MLP neurons of a small language model. Each row is named by its layer, matrix (up: input weights; down: output weights) and neuron, and shows model dimensions 48-111. Each number is 50 + 10 x the weight over its row's rms, rounded and kept within 0 to 99.
After each neuron's rows, "fires on" lists the tokens most often at its 100 highest values on Wikipedia text that the model never trained on.

L5.up776:53 51 41 53 57 57 48 55 50 62 41 61 49 42 47 53 44 53 51 44 55 59 52 56 49 49 53 58 56 56 36 35 31 44 37 25 39 51 65 45 51 22 44 38 49 55 54 47 49 44 45 52 58 55 68 62 37 62 56 63 47 42 41 67
L5.down776:56 48 59 50 79 31 44 59 44 53 46 51 42 66 39 43 27 73 45 53 57 33 36 54 52 60 51 56 56 50 62 54 50 48 43 46 41 52 75 53 41 51 55 32 70 53 23 69 20 36 46 56 64 42 66 43 60 56 51 54 51 53 41 43
fires on: "tra", "min", " ex", "tri", "ten"

L5.up487:52 42 60 46 47 47 45 62 66 55 61 61 44 49 60 52 49 41 36 46 57 59 67 50 32 38 44 57 55 49 50 54 59 40 40 37 39 46 43 69 47 56 34 35 45 39 51 57 46 49 48 42 39 39 39 52 40 44 79 48 50 50 58 46
L5.down487:49 47 35 56 62 54 40 57 45 37 59 50 56 59 35 32 42 49 49 58 39 45 58 55 53 54 43 69 64 41 59 48 48 50 49 53 53 53 46 57 65 57 51 36 71 46 53 62 53 39 45 35 49 69 58 57 45 58 20 29 51 45 65 50
fires on: "s", "t", "li", "la", ".", "%"

L6.up1069:56 59 48 52 37 43 53 41 46 43 35 51 58 65 45 52 39 51 80 55 35 53 54 49 69 53 49 56 60 61 64 55 34 53 52 31 47 51 47 45 49 52 33 29 50 53 45 34 69 48 56 54 51 38 35 41 61 53 57 44 53 58 49 42
L6.down1069:48 52 57 48 57 60 45 42 66 57 52 52 50 57 28 49 30 56 35 34 54 54 43 56 67 60 46 57 56 51 39 50 49 59 47 66 64 46 56 64 46 43 67 44 44 52 36 60 50 53 74 27 44 46 38 33 50 67 51 45 32 56 40 57
fires on: "i", "im", "di", "ig", "d", "V"

L8.up733:62 55 49 49 39 66 48 46 48 34 72 33 46 46 37 55 42 46 49 38 38 47 54 65 57 38 52 52 66 50 46 23 51 40 45 36 72 60 57 47 48 39 55 53 64 66 45 46 31 52 40 38 46 48 52 52 57 54 51 43 65 58 37 63
L8.down733:53 58 41 42 67 53 46 49 73 53 66 61 40 57 38 40 45 51 35 46 63 51 56 50 50 43 47 40 39 52 59 60 46 51 52 37 41 70 42 58 65 55 64 51 47 47 43 45 48 39 45 62 44 60 54 66 56 43 66 40 29 58 46 67
fires on: "re", " re", " |", "o", " February", "y"

L6.up831:52 36 42 69 52 73 49 55 38 57 32 71 54 57 46 41 55 53 36 56 46 75 54 59 45 37 47 40 56 64 52 52 53 45 47 48 61 44 50 43 38 36 29 34 53 55 61 38 52 46 50 56 38 44 47 53 45 47 60 53 53 34 61 48
L6.down831:63 45 33 59 58 50 46 35 43 49 58 54 38 53 57 49 48 49 60 41 41 46 62 37 58 39 42 49 60 59 46 56 27 55 56 63 60 56 66 46 49 52 67 61 60 41 44 53 63 57 37 44 63 48 56 52 53 52 29 25 54 41 40 60
fires on: " to", "s", "ing", "d", "ed", "t"

L9.up811:33 43 47 47 37 61 43 43 52 46 42 55 55 53 59 53 49 35 51 44 47 55 54 63 40 30 42 58 56 64 51 38 45 40 61 58 56 47 51 47 68 48 34 48 53 43 50 48 32 54 34 31 30 52 36 51 62 34 35 38 41 56 52 45
L9.down811:42 25 47 64 61 67 55 50 55 45 51 47 59 51 41 54 46 49 49 43 40 48 38 50 42 59 60 70 58 43 45 59 61 67 42 25 43 46 44 20 43 55 56 46 58 39 50 53 54 39 59 50 60 64 48 49 28 70 56 41 68 53 63 55
fires on: "e", "o", "N", "u", "E"

L6.up370:57 58 33 58 57 73 52 50 49 54 33 41 55 36 55 49 44 43 76 67 59 61 47 49 39 26 53 58 39 65 65 40 62 44 57 48 51 64 57 45 61 48 43 57 45 47 35 58 58 54 50 43 59 48 58 40 41 37 39 29 64 40 43 66
L6.down370:57 35 70 58 51 44 46 61 59 60 52 53 54 49 49 47 53 52 56 42 54 74 40 64 51 46 46 49 48 15 38 47 55 49 43 58 42 56 38 48 61 53 48 58 44 65 49 59 62 46 50 28 50 53 56 64 66 51 53 48 66 40 40 56
fires on: "um", "s", "er", "ing", "ent", "al"

L7.up30:60 63 40 69 76 46 58 62 57 49 63 43 51 57 44 73 45 39 49 47 52 39 23 50 56 39 43 53 63 57 46 37 49 39 47 45 53 64 38 41 49 58 46 68 69 54 64 67 56 45 39 64 52 49 50 57 51 60 46 67 48 49 31 59
L7.down30:61 78 37 39 59 36 63 65 39 60 64 48 35 63 41 37 43 53 47 51 50 36 40 66 41 54 32 57 45 53 71 45 39 44 56 54 36 65 54 50 58 62 48 34 53 41 47 39 62 46 66 78 43 66 59 40 56 44 53 58 57 65 42 55
fires on: " 19", " V", "s", " |", " P", "re"

L9.up1030:45 47 55 28 42 50 43 37 51 49 56 59 49 62 65 54 46 44 48 46 42 68 54 49 54 37 58 53 57 52 40 67 38 53 43 46 48 55 43 44 48 52 31 51 38 65 37 53 59 46 40 36 53 50 44 54 55 45 48 65 44 51 57 56
L9.down1030:53 37 43 58 48 59 52 45 58 41 55 47 57 40 46 52 42 41 67 56 36 49 38 46 41 51 45 49 51 45 37 58 57 41 38 30 59 23 50 39 56 70 48 53 38 44 49 56 41 54 56 56 43 60 54 48 44 67 42 32 41 64 57 42
fires on: "e", "n", "th", " Party", "o"

L7.up540:63 49 42 38 68 43 54 30 43 29 46 40 63 53 67 44 51 36 40 41 38 44 52 46 40 36 65 49 48 58 68 47 53 45 34 48 69 52 41 44 55 64 53 39 70 59 57 59 46 67 53 50 47 45 49 67 42 59 46 36 37 41 44 61
L7.down540:37 53 62 50 60 45 51 58 49 63 46 34 60 48 45 58 69 56 40 42 57 52 53 48 50 42 47 34 39 34 63 50 61 48 53 58 60 52 41 61 55 37 46 43 48 35 44 51 70 45 53 34 59 40 62 68 77 57 51 45 53 53 40 61
fires on: "er", "ers", "s", ":"